config.yaml
n_kv_head: 10
head_dim: 32
activation: "swiglu"
norm: "rmsnorm"
norm_eps: 1e-05
qk_norm: false
bias: "none"
init: "normal"
init_std_qkv: 0.0342
beta1: 0.95
train_tokens: 664800000
MLP neurons of a small language model. Each row is named by its layer, matrix (gate and up: input weights; down: output weights) and neuron, and shows model dimensions 0-255. Each number is 500 + 40 x the weight over its row's rms, rounded and kept within 0 to 999. Numbers have three digits each. A neuron's up and down rows have the sign that makes its largest values positive.
Before each neuron's rows, "fires on" lists the tokens most often at its 100 highest values on Wikipedia text that the model never trained on.

fires on: " of", " to", " with", " in", " against", " from"
L10.gate626:519535508491545442533463505559477476555478551544477540521565492507579456504484446534458538468572502464491499547534487469569501447509534436527558486496445455548458557507502575556472488554471510515523400483484513515454558430533553523477532455487563479593531496534428548455510454541512600497483448463569553435451448468458398535519574475466448520438507534540501518515590424506501477488467477535468512500547509505457558500499439483518459423569413448517545445417519505526491486518509451535452530532530488477425512470505545549542508470507495610448476537469574475548456469481512526529460506465465512406490501510528431476512534429472461481472477439519468407488527487533516487483451463520563543541492436536523467502510440496526575483522515502486490553576574519459529503476520437
L10.up626:505495590484426531414465528516510496501471463480451486516439489510439477486455506543553428573527506471469542494561537475615545445515530481496455517481515525470508582565500454559593459450459507515542468558494434498493408528490473482448498524540540446522482504469572442440477491515534431528502533560575548559476494497442576486427496466462520483544553429549527515528562532497518489532466446450490484471452537496512464534502502486438501499495499395516553497491479429498522503559471495576466508506538440508548530497548521494594517522513500503515562547514513506473472539458484525555512535517534447515491474499528462532594442461524587515581454495533527492521498547528598478460526481448470465471526464495520472484474536571523541593592475525489530531448505515532594470475475515
L10.down626:517421520551512488497515465512513507463521536485538540463526526495531547432522549530488514516544429565536515497508547543468466548482492527455472501510496551576522604522515481513560426503552439464443519481479471501552497424458537499507488473491517500475456494436510469468508511398535484537551426487495548554591532484471419479473497456603556530544531486523485504518489685500491562474498498505468484494539534555451485463507534487482458536454488506461483477535475535508498509497497499491484430503513489566424490474476530596461513479497491479540485513437483506451530466521595527459502506483496527498445550484425503487554457509481568515474466478479542497552459531501519481554451522507458430711502568482504446485506475572526483405510532522489499507489512483508510471542503495

fires on: "ers", "en", "ed", "r", "ay", "s"
L2.gate619:517518499555504544445517438443498506465484488559554468517540492526525542514473480477529561440394572516511517458545506468500485477480539512552517507472473500503500474535526565460530492424516508501474502463588495514519528455512518581529503531460494504454516492435495491541523506428466487504528437493541461524435453445492518473481464523518577550492488476523537421519457531499562550493458486543443471437486536494492535568490487494519511492457504509426503529434481530439518589552443519460527500505498557450490487528500542473541464499525507576472447504451488559411561506507544448469519514522533437483482473535547558509484517462483522499588556404535522404498468445443522430494468539436445481491503528524515408485607540472555482451495501513466472502556518493562543490413470482
L2.up619:510474486497501435484553439426455501457526460511495497567485410537483431513528504513523486464487572560527519509518444463498458504508475545566515483481425470430462526474544523610485559481549538519514495477556535447506522461497554491497492581521527516461527469483490565500504515458504394510459445486497494489475609462483509470580479444528498519470422459494497476487470547509480493549434482461488490520484562432473504522505568529503479467504563516479524553461462446626543582524590515512530481512532537527455493516524494432533524525520606524469543470499554488498547526516521474496481465492476445549502495517599512438538523432496486446532531524542436501520499432476492475521473509468458511461539451574538544542587546424492554478480468485535481467486521455455532467504540554
L2.down619:484447469461534516489533518532535455528492451418487501450561472498536554492526514480474452501437509502530497494557377491463503523516458526546526532513478486529527531471479498478491540486530514585460478594425498493446502522480540522531453496534432485504497492522487490480523540491430469449480469430544509505508477515480491507590437552549519503516457554470536451479574464456500433535411509497456441470566523456518453574479477389531550553435507509520522535414504479505446525529535492465550476516445494492535527545435500504459423545452449494602477508484490535444477536509548522504551483472509441534433541478582511431469478593516506521491565501401550524534489508515458482466489475537453429438505515520529466545508491468570540574549496392537524441521534530479512462514566530

fires on: "ed", " played", "ing", "ived", " in", "rew"
L9.gate593:559490513452479519635599507423459467496507442523473438505520576469502513476487515466518557493517440509501486492509504518521418537516482534472556570462542495529481463516538446462470570527487479531452455536522516520515506502494472490513489490475472583467484543496508512471476511507505482523420539522586511475463443468483516472512514570479372516474506461501470542522576523521435516545483429599487550541417601491529553537475441498432524487479469475492507487482484516530551488485516490503506553499484479501548513615443489474484506500479508441561527529463536420433477502592502497556480465465464454524528535532490528522523524568514549487521472460418502526468410431461464422500486508536529461462507516531517452436514488569464530531535493484470519530529464409529562524533532456
L9.up593:565459445515430585491491473460511543401534453507522527581506533533559535571506595506557439542564490432487524439490603537533509516468443455486531507527520417512527492461521556455527557526402517535505459499473473515455568528497498490480480448502547530434489500501492494537529499544509536517530534579468534555513494459556479524477427546439493501477490514490516531462549520546453415557532476473452593561455515522522499499534468490492473443449539461417478528422549461504533499540509504575502534527553462505472471557494482428508543512546557505506554442442507513511455480557484487547439474523425477492478548559460465505611560509429447488477487436455503461504527521487449504519521493483503452533479537536540547605539438528545482512551562496411499518518535424514502484528498490
L9.down593:471500448591550587533594388487492454489496474502498601462433497518476487504446479553510506476504478480571497527498532460453484410490553527477518446524485507506513596552513551520519498512519510465530510529571423462487467508507477562498450472582512475492483389485448481535493564439578474501439473480493506430509452465451517545491499510499594444489408518532545456516599619523492460496509486447534547475524500424455532435531545464526585496487488485504520485568485492432465538475506479506518496513533472541426500472496562561493402489488492474463511468502503463518498540458540536547514598488462509512538562522478482461505524473504487459524588487503495543492490531520506484553498575542509492589497575436511503500505486544509548498537584483487468529538526577577486505470556520

fires on: "ro", "m", "s", "ed", "ute"
L3.gate88:468488569492514460550587479460517577483473441553587483508470541588483530472454464461416519459537509465419486457517531459501514509495474550506558544531559515532460548431476482551544529538501505532550512522501435473491408568514517526438517459454473502500533516468427510500481535504521469481429501501601454595497526427518447584501486621402528499458522471530508465461499541506463523468490505500456509504486501474514545485459497524539492446535532587495474534445574500501540511510447543510505483514498475463515506510442577508514452558536532460494562575471457514554479487433531486488480479513515478544450465561490473462532441505527448550585468568547518467499482472561438482481482507450478410514494557557467495501536570485533527456506505493500525521525423539496467454522506455
L3.up88:562499416502457493504519523476517558567518413498541485548468462545530471539477463461491547474556445480512419515489464462519524409566455472517572507527463529493493510567467511454507524494534542482418511469456609468422567479574569452503395473557477482456510495561515493498492517433513441531518581483532548522501538563430495436478527471475491535472429510481488561566438487494539500491504517540561510497454620498457505455540439507471465489497541493504513511524551421503543567476525512477515465596555537543470454435528508481537578520494502487469547439492441530545487471504560512475519454527511509533433538462529460531413485476460443511507508500534511572479486523489466476471522484547492475543534499526485476441574550473476559623563515531525458506498499497522551541546450493
L3.down88:513398442500501511453445470517456473543556451528492494508458499462541538436455497426535537470468416535608451447461454484518552524501402495491527474497479555446508524490490425471502508481475565540468577512456528507457568499506480526476439484516412428515462492497484473473512545470496490467580534560480503491550501521488465424541464499469542441544519479508549522501591473516502491460431515561521489519487547542478499482555441437523422433477476523466465481497476521452480439503563422502538464495468596522480486563508446502477583568521494530537452461516529569511507512493521540490531473436514494433424569437498475495533495421495491511507548516527464519555484553596588557470566463521494469513546499568527509479488498491492552553481484502504519484525481512512520501507496480

fires on: "b", "and", "ist", "our", "or"
L2.gate623:481524561480507528528479460524493413500534511581471500470520536472583498466512491504513430548438455553553481529547523498477468442512506432505528491427531465501559480490509442466426533512537519531532446478509450513520476547467462506462519503424478527522575418491509571444519510453499536480492477496516453497525467534492451562451434476528571569475446467482514543524529531465515531464479485524486458500521458531537430570513487480526561459591579563465488489507453485464487508521487513494509519552554504464494418510500592517495413505421402514476509574491438500580461498523493467589507535528468538488496535525549488469512499529511486428512441602534432474503480477509524577482523399512442468537527499502446481540429526524445497475464530493521527501561545488475483478565423464
L2.up623:593542499572489532557435515431504461536503451560507487477569561487567520509516514558475542468480470553531449460524520552355495456394507539438522485367456446592487505526489500481442531454491499507485534468529558476518478477478528553494486493499543519552474535468507526530626469443433528445456505529443509497476435474516511516443566524458524532514513568504418446524587516474472559538521529408521498517507452534535483519493453525476535401474522488490469466505464504457467524496452555469532392509485502490505505535616533541544509509516456522472459499567505526485479506488521486568529467479482476529555493568477484480470486547583520498559526526500450444546524489450522501498497467526501527503474500457490481582541476444508572501475478522537514464522455481457466400482477568
L2.down623:558525503553464555494499428452527534569421472534513511529544517515476562513500487505435470442508507546564471419485524518371533553408525501480555461463509483535501499577445442493506489494519489408440477509483495520527474507474476510578509515500535502576505551476528600462507484471465480486473512543488551457460482448410546518467565497480511480516544574469489541547511532512544542525504461444501443536476409480546510544520487461440541437531454490448502468506484455393516580507474502477465522508476485492523478462589482453520518514541435535423435492495491506473529546533489494522593486481530485543552473550494476473475484579516492408564488544493469484554532449488509516494522448545506532419487510557490460523542463414493611491518530598548518474466457491465414534474472540

fires on: "at", "ision", "ent", "id", "ow"
L4.gate771:523497488427556510473462499469507459477458492580509536442432468558539487484552534434612507513574493520527484500539511535503431490488537516504467480548532501515504521553496496492548456513415497459496395479463533485472405482506433518546502478455500504395527510575519572487454566544504494492510542497460483458512404479471476495445503487509467552505466512496582489456520569558479467532500418504536495520460450444517457545514565474550534490535466514549534444482425565518469483504536454484545501540508447531438471516470373534464485523514519516545514494500494484476535465480447520532530519523452495489487432389438483510430484559496529513478467549440509477492532440428443505487479418525450535508461473523509489535539500489543514426472598508561520534516505532545526537474436514
L4.up771:544548485500508458525499549443521454533537487450477571504454516448489491567546452493484482522542540436487458513505457436474455569508478517494534439528441505517514494571553551503517492476525463437483474511411472530577460448501462497508425461502506485450465531562464464525479565528510542440545510479470575541514530569473566418487472489467520443497523591533471566500459512565483485485537511496466525515463509472467471433457512569495438423547490500526452449532527557486526422548515479482512436467520531554530551502456524516496533511512567537520478551454517478530494515519589508510400482554488531517541447497436564556512495478570504520476474491491487521473548552540483519524514514522494552474509462449559511542479506485539548555445440570595450524409484527505454544520518496
L4.down771:424527570509489454472534573515450516622492551503500550527495526480445475510558506530507535511483476463531434561468522468485482594504470443452567546476499492493490464483554533484442497523551512528482573523460413543526552513514478464560484506546486500485442489549509470554538506476508448490496491534486551549533501512443519416530519495503526436477543586491471517468475537508532571541536536446430541483525550518472489477401463510459450502508494486497473457425469465487506474522499518501452505484498525485566469544438504462518545491449475520471475528462507498518541441572575453530481494508550519615552538534541520566414496463523537536526502443488495454520483503587539529488492539484489508374537521462485586458405580553498505482509517596448442510478487491511504480493560482

fires on: "n", "ut", "ed", "N", "j", "O"
L9.gate539:503472501490567515555440531428500483444447541474532526442450565555490496501403505490477518541544517537515536537509551515595466528535563458451536435561442479524565479532460499513520526476583604439463482522506588435583573519531473432574489514562559571467492535470487553534492459460458518468489568440555470512501603523540533476482561481496458519434487459555552509527479563427457485485521529548536513477471487433487506475444507492463536516508589468411505485437547543545522508490397461504418494540514408524483500468547463445445521510497483486492540511509516526544501503527526488552501490508464434500490500502516525543450576484480483530476480524519457527490483462502507511447571430500506557515516477559401463463525511403526521463470453532519471465430479521501515532476508489
L9.up539:477488537550557552488494494501465511450483425518537551478526517560528503464493492403466505577502485513494515530463496536516517565466505485503527506521553524456539496494534552469451555499488508490483436557479505534530607477482492408498541516528495538468475450486455520549604523492498469483477514459558463460460489438553556579477500494482469459489482523524537473486467457550460466455537545449470449468425564477529568510460538489564524478494482519461466417498474500547509531538474555481475531492531484494502456434551512476521583537464456481463529470503452476477487562516496428535506499534596557402436563524517473535474585498487559532459479437528559495588527466506446453453499460501498494575481481496524493461474516466513460492511559543514538468556518558511472527521453523
L9.down539:456491445542533585511528459511572596549589435535469525553465494488545476499465476507613565517550494527471519507468544507495507460569493568491482526488476520604506520501528475479518443559463493479584449454504552554487542506548522513451528535519458522481490474521522469491484456567550481560416542516480505453486460497452477538481455483531502411540539583509529515562496522576514555490483557461511440444620530558526559488506502432482506496519476488469428509494491472562464519471566468508577441534459469485501484476504499472454479537554547513437508465490430433510484581493396557545457529555456570520463516466451484516534484560477450517451516495518525498554561476522453528489443500478484484427491590511589504461440492485528519513456574489479478486524510492519524516455547503

fires on: "ing", "d", "ire", "s", "ted", " first"
L3.gate9:537489447591522505483553507482503481424483584473464497451529514491464514471463513566417571477517510484519464498479481544474559515508547512517549518509531527492522462517527504453534507432455484501480589509512536476563448443473488480541578506514524567447466513503482473505456450490491499502561498545424550439471396516567526580535492599464507510480525491501473471472497523573487499516552515459485432548554523488486514499532435495452526489531500549471491421548546426486495497519401475561501496558417513431541485505501446502517498572497497525508474439472498475541511549496536488480490535470496480483580446499474585491545522602537563417552426470509538459437541425521484424561484516513424526468530471537550440486529544509526456610576512467531467443537409517478459496510490464
L3.up9:527533454492475510454477463503556552494505497489512502531438516503575466398455535591460551509442513520458487440546494526485506532513411557490540588492461461553474514486394505471445460479505452512536543505557418495489460472518508544501474511473536513531506535490473489480483500480528445510477503518521506482481494505475540503499455581510516504493478451530476476533566445495550481551522481466444516509597538533507575557486440503485483482496511544545540562548497394541399423443517477545423523540553527528495493462519492501490576503531528517532409482417501480466492469495518534519475518462543485530541447543509471532474481553493473516510433503471498498477511505484403486476550429501467464473544537502459512532579481514502453520510499520498505500506489468535492376465576493
L3.down9:488516533516470527445485482495532479499501499537437412476516480511524534520488517451472548533476492600525503532555507465523445405452494482555438467516462506509426596473560484464521484514512457517518567550441495512516461545518443513475484475492497519576529483499562500548510559415545622577525529438527562510453574519480486452539568448460441519458492525593471487506492548478527441489448495488523470436533494488552514501445509488546480508414494468524531510469474492550464547543532549491458554500482515487466526484511495499550499428545497444488516490574517494501483483512470533482518575614540432500526521525424441522521549500455463487512511547483564558468535561536497490424469497485478588521413577506484541547531525543465470523486478524526615476571436558524484473469466478

fires on: " in", " ", " (", " of", "ed"
L10.gate249:514541485380556489527487447432507462458438542411593458474468493543519535518490504516478496558472543521563522511472474537461525543518512494456421528605476485505519484551490404542477453531486540431504504468496460490539494452462491568570512469522497614514556541537562550443500551497502484502482492574581549527550547599565521483474507502539470498475468537470524477499426510543542518533488515492466516453443531467564502460461511475431483524544532519491515468405452532607502519563477544531519457522466488538442517525523538463497503540472511506490486447526565484502502521492559440475449458492507609491530476468465517541540520499551533556527438444540482502487471541504498486486509503532526451526478444516469540529526448440463508516518511463546487467504482448548499450514533524
L10.up249:473444480507506465410477486523526551449457548487524554521448494470441513498472517492474531504547544516518553433486491549508474548505484545454470524513459559476520561488396467571537505441507496454556537501542464466460527506469547552575548512585484506496569515542508459516510491545458457469505584543464525537598576555485533465491532485501456548498457508437586503594476519510522554451491500479541479459472498469476513480526560491457492438455534413544540537482483479491489520558546507480534493567531523513476467557558503478548500580497548432518490500452523477535492442528553456420473509497508502540461476530465532492522516445485435515534438520485542495540498546436533469570459490464470487574464503469515427549504442504505539492542457426560465541475541475602539460519475458
L10.down249:441428491551503493407530492521583470508572473505467551488480458521493473493537562512556436440506530521546535497526468460513475453482444479491507515523403484470482516484569519531517513511520523443579589565503472559492455554536541522504540472557472562495496520479525495483506498436532563446575499519497480545557493498424537493538531538498510498472458500400548418538487534507459480466469438469564510503491490504427457483509611495562429494420547483495484486434413524453488497585539535441524540535514514481418566491518543474515503549473568534475553525387496535562488457561467533476490490471516454480465513504462498477518464480517507469497521542464549479517551465487500485538476509444489514617513504500458516541455475570481493435509523475471490487533533481580459505503435496

fires on: "e", "u", "ing", "en", "han", "ey"
L2.gate801:461471464527558509494487490545475474507483377480522501471473507542494450480454508518403504532507508440577469546594499466474448527525616502476547545467449502446545479478528557530518508504531474528577508452447490481578501470409520543533530476533516507471519414479584477486479525510541502486465486503427537446518547496502525551540503442506560548498407484520501522462491474407478392501447508479491522522445418472463512535545498546418535466529534442456562438524543459587527470530551481481489505494497542437451491566475460510459540494480556455569493614456503546499567482574509465495600508515514475516454531466564478540501492514468572515495489485478470509538538501541545540515482477458473460554430497531467502490506555528502514479468525503493489484442515497486526531484443563
L2.up801:536549464512457584521497519546492450424605601516526546528472440481505490475480405478499490538471529442551537461503507548542500512529536463465473463513530522536446504448542496456485498433521526501485477461547538468499478524503543555440504510481553489527476459485519522536498493494458470435545561524470473473510497507515506496493470533524506432481488482506463516515447576474441508545552434489427424491415490481523540485472514485503557484491538521430531501500521416495513535549559463528515527473461513454459518526457496516469545508485489435450414443532481415479572599519515520530527593463429580470420441494580515461469527555516484495484445473554529523512494471554500489480499511473463492570481539504492503513483540500469433481473484502510460503483511455646571373548472544
L2.down801:528517469485450540528473484517538504501587557487472489469549509525539470405464457429533409442519477550538470536526498441521494546477444474528520460491515548501505476481513497430490527476505532509471475496510538426504496539533466549479480485508539583484465469491465572547478461502517496432499546473503508471401488564477516431449495527556529454481477510490515517477460638477410562491509442522474435514467444457527538499473443491544442512463483494470475459509479435458496521559441489523484492520494547448455517555485504473479523516518521574449451470503515456443509597478451526473516578458436541490446483468541475462483497558513571429503459501509517548463465476500506467441524549550495510507489566534565496521499513530487439580396481541472542489519450474583482380581515524

fires on: "as", "er", "ter", "am"
L5.gate485:531469482509583489489567418522485585440413469459503407488445507466514530527497495521566509495542516513532550458516519508432423518489467489484523460554516496516500472486467516489507471477490528430484473473498491512501485584487490528480437512448494513550622566491464529484511511535485488468504465536533493533532515541544532512525548518501460456470458472461548492511485509488565541591537484551495455424560496492431527370504510573536441444469519450562517503456532478527514562489465459478512528517480564442485559540611508522474409451505508525508448543489487520474465523421552502464461526507514454568518464564498453488498464514558407514481541481577502472430466543510458486539535428521540517395496453508593495503472470521537491505551477512514582548480467442490533520450549493
L5.up485:501517479490498568545537461520479545470478471506555526428538494531500512435541527523456521461569446455442497456513558429500433559498529433447529524489556483435466520430478448570553472489529505489486502481568388509484478612479483460511474467460485464498522540466500503438552525495492502465484445512518491504526439490514469457495551512498583502498499557542497483467524480526470552536510545473423449527517429513438469487515459506568575471503538491494486511530495473466523465531439507612471458470501466494528572474579528528412479460510491483474506528484578487545506456510584510458489529517499552511571522553423474558496543553544495554453589486555533470529532431504530511603430518514451461474524485449493477521548484466507438441551434541542473542477534461460430431480545537
L5.down485:480452427476470566479486442585476537484480397467489481469489521502508525497491469528475526493500553528505468478569550498429445457411508483507458489497542478519561484499518485554609547485529471540514512526522520535487412504484550538483518451520453522484558528528480504530475517457478518472452508420535505547494538486473530511497513516511542547508485561545459570506478473498459500523469474519541509568466461508423502507519477533491550559528594557572480462578494547481471478534471518492477569531534474518451497545468506497471444505599494546446523535573439518504482505450465557518422498530499494451509528559485550453486496456528484524508539468534479593527444507522495453530537550491461479474516521453487443475497523380520414534501498445465484523497596529493508516468547454

fires on: "ure", "d", "ity", "s", "ile", "ree"
L2.gate751:529504531564468547525539501503458434461499468524453555508465502466521550507530454546532539547527497436380470480501477447467488537466484558457486482448531495429486539566460513504526558494550489521559622477535515426454412561479483483416560540506493452525525452444476472463507499486506490493434495486467447536473488528421467545481543520595459478420468480496513512467555520563471399540449477551539479508575514464478463508463499455470563525526542555482523471439434451462461486476545468487457522517527480461460487559497531587531505489498495472492523495505446545467491491383489544507474428501539490529457475510523511489560439481541483545511573445473495464564505431431510467508492510489471558520459529530429568562442536502536504602481473461512449493472504481479500526535539515
L2.up751:515521521553477478606533554486508458504536474465458553524474494444506539559513513522455522521511501494493532481479464435515488537387427540479589481481509539526506508496479476538485536463496505532532550510564446421463452505497437506526509469427537507509471512516454520436504509500501509489467535559488500503447501497492530466554542458502474526553487478504433485452600509542408409470495473529549499515504497526490487488479434490482538508491506501445510503484447535529482495486484543485465456503499518458506429531594520583528497487458431498456519545456458490462421462489495480487443482512517537524461528472495502639507523520532459591565491507476524490523493541492559511479434561563460589509472619591506476538522531415500548519469492530541509519508531474553485502478555494
L2.down751:511513538516478449610536526491486471510484444525443498529542525505462530456527534468420528566464479562511551537486562455519439528477444512469623497553486521467532486445538522466452470513466496439561494573534464444504485498486397492473466438429504515528504502532470447444505534488493532423473501539549566451495526476568500462495531475467486530576480506487501556504526512538469427440561504498549507493456477512501565536487450542473511495491470420483499479444469496535482496432502516526468452561525478481571442504565545519514464528500487546444542503520478476530451461475533409502552499543437475525540453467515481591549479490508353466559471546477527483510487507516502414446497534519475535512483566562548481529553519506531508497454591492505526554457516451494521473449544503

fires on: "'", "e", "a", "’", "'s", "6"
L7.gate612:514481495526475511513503455545506447545532490491525555436474508564477521505563509490532504468517487571524509551525503511500434468506472546464424526511474482535487484442466530484530484514493532576525485552526508439475478463492553456473571479419459547442529526501510509450523499461534469510483576458474546476448486539477466440563497368520582536478457513508528472440533570450463527468519474524536479455479472469448553516511456460514438489455547516526501585421516401552463409487483533578535484518532417489591520507545503457465494534531487523523533539514513442551485483521454538546448435465555409449546467506493489475517480526455436513544494550489547559500526565470471490469472451496466445479451472481479492502562497424483515433587526500497572463490532553505509396522513525
L7.up612:457469511449500490440437462457485504506431537565513519512471503499520458509519484517540563494544530544552523479476494480474455471537451513429567513553501538562538453536538625577515452444487548485520471526530474481449510475485511469468475573481488518437512475442502520570521403517554486548476493443490463448465493498502548481436448574486407524490497523547503517453459543505490492514483500540481463457445515554450497490497444473462498531544536457435540507606543452534542556494508512490489543538508506540504525524430563444455446453447528508445549511454496477520506512542479480544518459478577474505531493494436524476551471502483496492529487557421514535546483489562492526476463545572524469590579567556491593464464496484516493440471505514444491529472523503503426482530457471
L7.down612:479437456525534567486463579418467443564476489558455531557480555534430510525547520454509440514488492496565439536489578506481542528531478480474626550540477532497525505537492468443540506473515529511509470571535511435453537469464506521561527509469469478438604498492475537507504527470582412482515537460472485509424494473495512491476517464476493492549483512576551547548421517454465513487451504463469518532508494514523440461578462445504513515521519505452502507489565511564546514480442558493501521481488448549520470502485468509523438524466514526441496497502547456442474479506453530548474453521558500549485489529477455489507524527401480490473476547463619463578471524412574443501526461599484526546550492503492549473438528504510499435524501444436474504413525560533447498506503431

fires on: " |", " (", " most", " of", " or", " is"
L3.gate218:510579567482452536540426446514540473490524517493433553556480488418530474494578553484541453457476550556499556387543440520491502472434493464546537523472432500552571495472521399467457522438488516482533497504554424550409573586511484490533524488531504521580482520472475470522537538432427485498479503444509428528488481457555451471421504534519491499516453462552572518475489413567576497559535519518497557444484513532472502546500534544496470520424487484520503600504466496441454505601563574469558485476513445533483481531526485453440471489526569523500514546469530507528461473495479499504527533488571504484548533544466490428508564488561553528499514473482497544518478484512503433496530510472489500521465536437486551546558483439593477548444500436526538519486488459518435452521519499
L3.up218:489511591558502514431461565531493517578550519509494476579510444439593445538495464561516477488446544493487471484536516574473534530465509474448492506540365471515501485526481425409486522569516420529519519495493455443547487485470464475516524571540441482520405551486532511515522458516447471486461496554470495530489452514479515495510495503491457502516413507540541513548453536476510519536579445454440557490492504492541537496466547405473458519463514454456472559468504529490482490583540526490526551533501566585420415538507492473476498489538567498476518465540467525501492488466483499502466459462552500530457499512460513448552548453505454549481520377470419521503471480506453475511518480487503471506405490505485533570549511533518541496466549464535587506483550523536485492551605538
L3.down218:532488529551491520519556537485541475470486596435484543556500497519541525458473529435520480460492520531467477478565486577542503526505471400504523449493490554539541543492515467445495478533483480512515496476506520504418546450491493539469563502496514564539459499474540457484534429519418508474457472500510479490495427532439486521496520518539487559534471469501543546529559474459540493478461475448521559488476432540560459570449481441622448539450480443487473522502472480497474503576481501463509474524423439581452453552523501462432523444534474570453594515419478483501454540526506530464531512484519458430502479493510459512599551578487471512466507456481444507517567460410483488485468514498528495656440513525540479522484512516520515466513513507497523511465481485567502475560513476

fires on: "ra", "ing", "ter", "ri", "e"
L5.gate143:453444487451474452494502536531464521540458509473552481518497503546497473513448484490532435512513513472559599529440496546494524520438422498497501486456439491491538554556501513470577501474503551476500460563492506451488526560500469486533464433504483533473542538482503433537523524522509527555566551505515621519547564467539501472440441494503508491513537494542551586500515498591485528466488527479479460481473404506455524510505526560551424476491591396476536526493461435535538495450445511451370494537472539446447596429463460486468458506511530513534517534483440484512476551486540512499525461463452516393500547524518416578504533477495475531524474491488551530481515482547501515570448493510502498486533527528513530507461514538550539452479440521439473526524496396495524517456450466
L5.up143:575558470519528546501441523514385508510494416580512518543472458451493519513543464491420527482498509527535559446483508382495492478521524513491502491512481525510532518452528577454527562450584464524552487429490567500521519483468481494481431532510539599488485489537449483547419484508450463483515532530506497429533542507553487517492559467510479474490551547516497506458522485436464502602463513507439430519433496502516547494530461517556415518481431511573541537569461478434490496530502457525526477527540448475417480530537540530544510498396488494405433457492509430473545525512573458524578550458487550480545542465550492450543506574531462503486464565572532485548529531561510503505570459461587467573465517511538570465507521548531509537449539461505518532552490548555497517527488503
L5.down143:514535539529516542457526571561427486470511456549497416494534461450500569534595505432411498493469532517556497509487582366501469534541463515499545558535544487495489489470473497435506567496519479508506473472490502558569571490485440483423480577529488586497457472520461518524477503471467506492488531503495474522504471457494428509478465548493487466480582581516469553448529571467462449587496442484488436481454508464427512489438480529528502479436419504503489565597521474433496483495452509541513518512527477513466421486525462538504452436479487529487516520529535492432505625547544477507550568496472503462500469562528501516507471493483501562464502487521495518537548549567527478427574534586517536499445497476541529495521535581524488568474607457574464536478470474501519504459517456

fires on: "ing", "ed", "ue", "s", "o", "ues"
L4.gate715:448548488497477457479418462416570453540511555478520522487582503421476501530461485430485491530440522539469495440554549404521467576475526508499510528488458507488534484506528515460466555586450465453595479523483469463543488485443507511464501495580512530492415492532510429476613492524503483530529558492487501565459532452510497481544466492509532512511423442589491549469552523548496482499505525494523486514496562558534504508519481487503470506547502504479523490576521509483516418447476524472491473485456502564470512491461494492511472517478507495528547505513558431577494574491524513452487511489432470516496527472434568487530499522554483514506358443471509465500451487447549430502477539472556493481468474510494501531494472516536554513469486530519518500448545418527464407498439501
L4.up715:494528503533523457496465499495487493552493492524507535518554550531608515459485461496448563527490504535477455459492527477494483464517511435513522501464521531489535542431415521463477515529525572483543479485508459509542531554489440505474486442533442502506450504494538478454640507519479531472486626578497484518457531428433428443524548529488489487452472471499492507490430414526566490497530565455486496527555503488557562532565468468499538525480496531496453543469510470475398453469455544510524527506521502465523498486463516542572494470504485525519461460462464526543494601428452482536540518434555494520513483495444526440524533527509561558501442456535503522502524482448523428487492557539539452495518573538605487483558505500510465571546505519488486480470453457468499512452530501
L4.down715:491399451518500467492418553471492497519524505508439532521432510567623508494463481457492505578461513539580488416543505464529540480544499462593458494439573587542511477507521444458515478469530492483480503529492508559503536545498513512472542471537548524493457509449465515570548558535526463523504473549434492509492508521488433548489485485482410550438476494503501552463509518541519437504528537465484515492545544550564497490499470467489476418508441501478516421375525514496406498492548505562544525482565520475482540482473498505504482481504499481547472496502510455557508516439549434536551505468550514545504477423494491477514561521480451559502474518507525606490546550471486443438468521516537475482473497529597548568477527599452524542513576469550539527485444468516458435465523557

fires on: "or", "ong", " |", "reen", "our", "oup"
L5.gate792:555431484578476467445447549481543553498504507487521499535520573506509530516458491480478541471497505472519432513498461537411497514436545490473563446467494444485498507408479532524536430443514494573467575472453509528476456558596571551608501518444510516508591528465408570546472489489507538528498531494486544550487458485499463483496537544504562476507520471455493480535504542567433487488488566533532440516549521479486563564570515557469560448455510493467463505488503422468510523502487439501585549476575482449435482468457524560504502481520481568473501579487509484489469567492527521465478481457480509544490482492446506541501430480483537457435443524476539495547541420475537545449464544466541439575409519538513572455528501504498451480497538478461480493482466460467552519504529535
L5.up792:526493573490491514454479503443470538446598448478492472514502448495525462531454496450469492506447472468467512522554445607568539429520540491508504489451513470493468489547546484533475502490508548530502527543524456475522498522496504514501529477514522444484511505475456561503517493478432488495505429573518617561506553465491470523460468500480487455505506504531488494534534550533505558478504534500538549581469505509539510499467533540454538481480408548530490502341466505519553585566481511539498528535557560505521470492504526554535526516538457465549398431474453543550498497527550559517425498529489471527505429472443515530493438521490528503492535535519513492462460504493432480429529465542518472489491446456476524497428527457496491467478458514509521476501462442456498507556552572
L5.down792:507529516527454493477429502504462552449518551533478506461494402507467476477530529514451460469482545526434528474449495525434529491535525440477522465438574482490477513536413456532472540453473506531557467420494488491510542485490537532490479528499562460470532542521479608422403499458477467563483467624529579538486545458498451481518447498486461456542531538525500472525435532487512533505490530545467539562476484551480490483517496460482580451530497489478525459459493515459508530572408510542583530555559602509477475506475576481508543460544538537561403483490451513558476449526486534492507521528432528528498467496482465494483469499440476481521524568523508443538505525512508519500508487532510561550556516440466437486495538498479546490544508524530472456476456508451465584517497511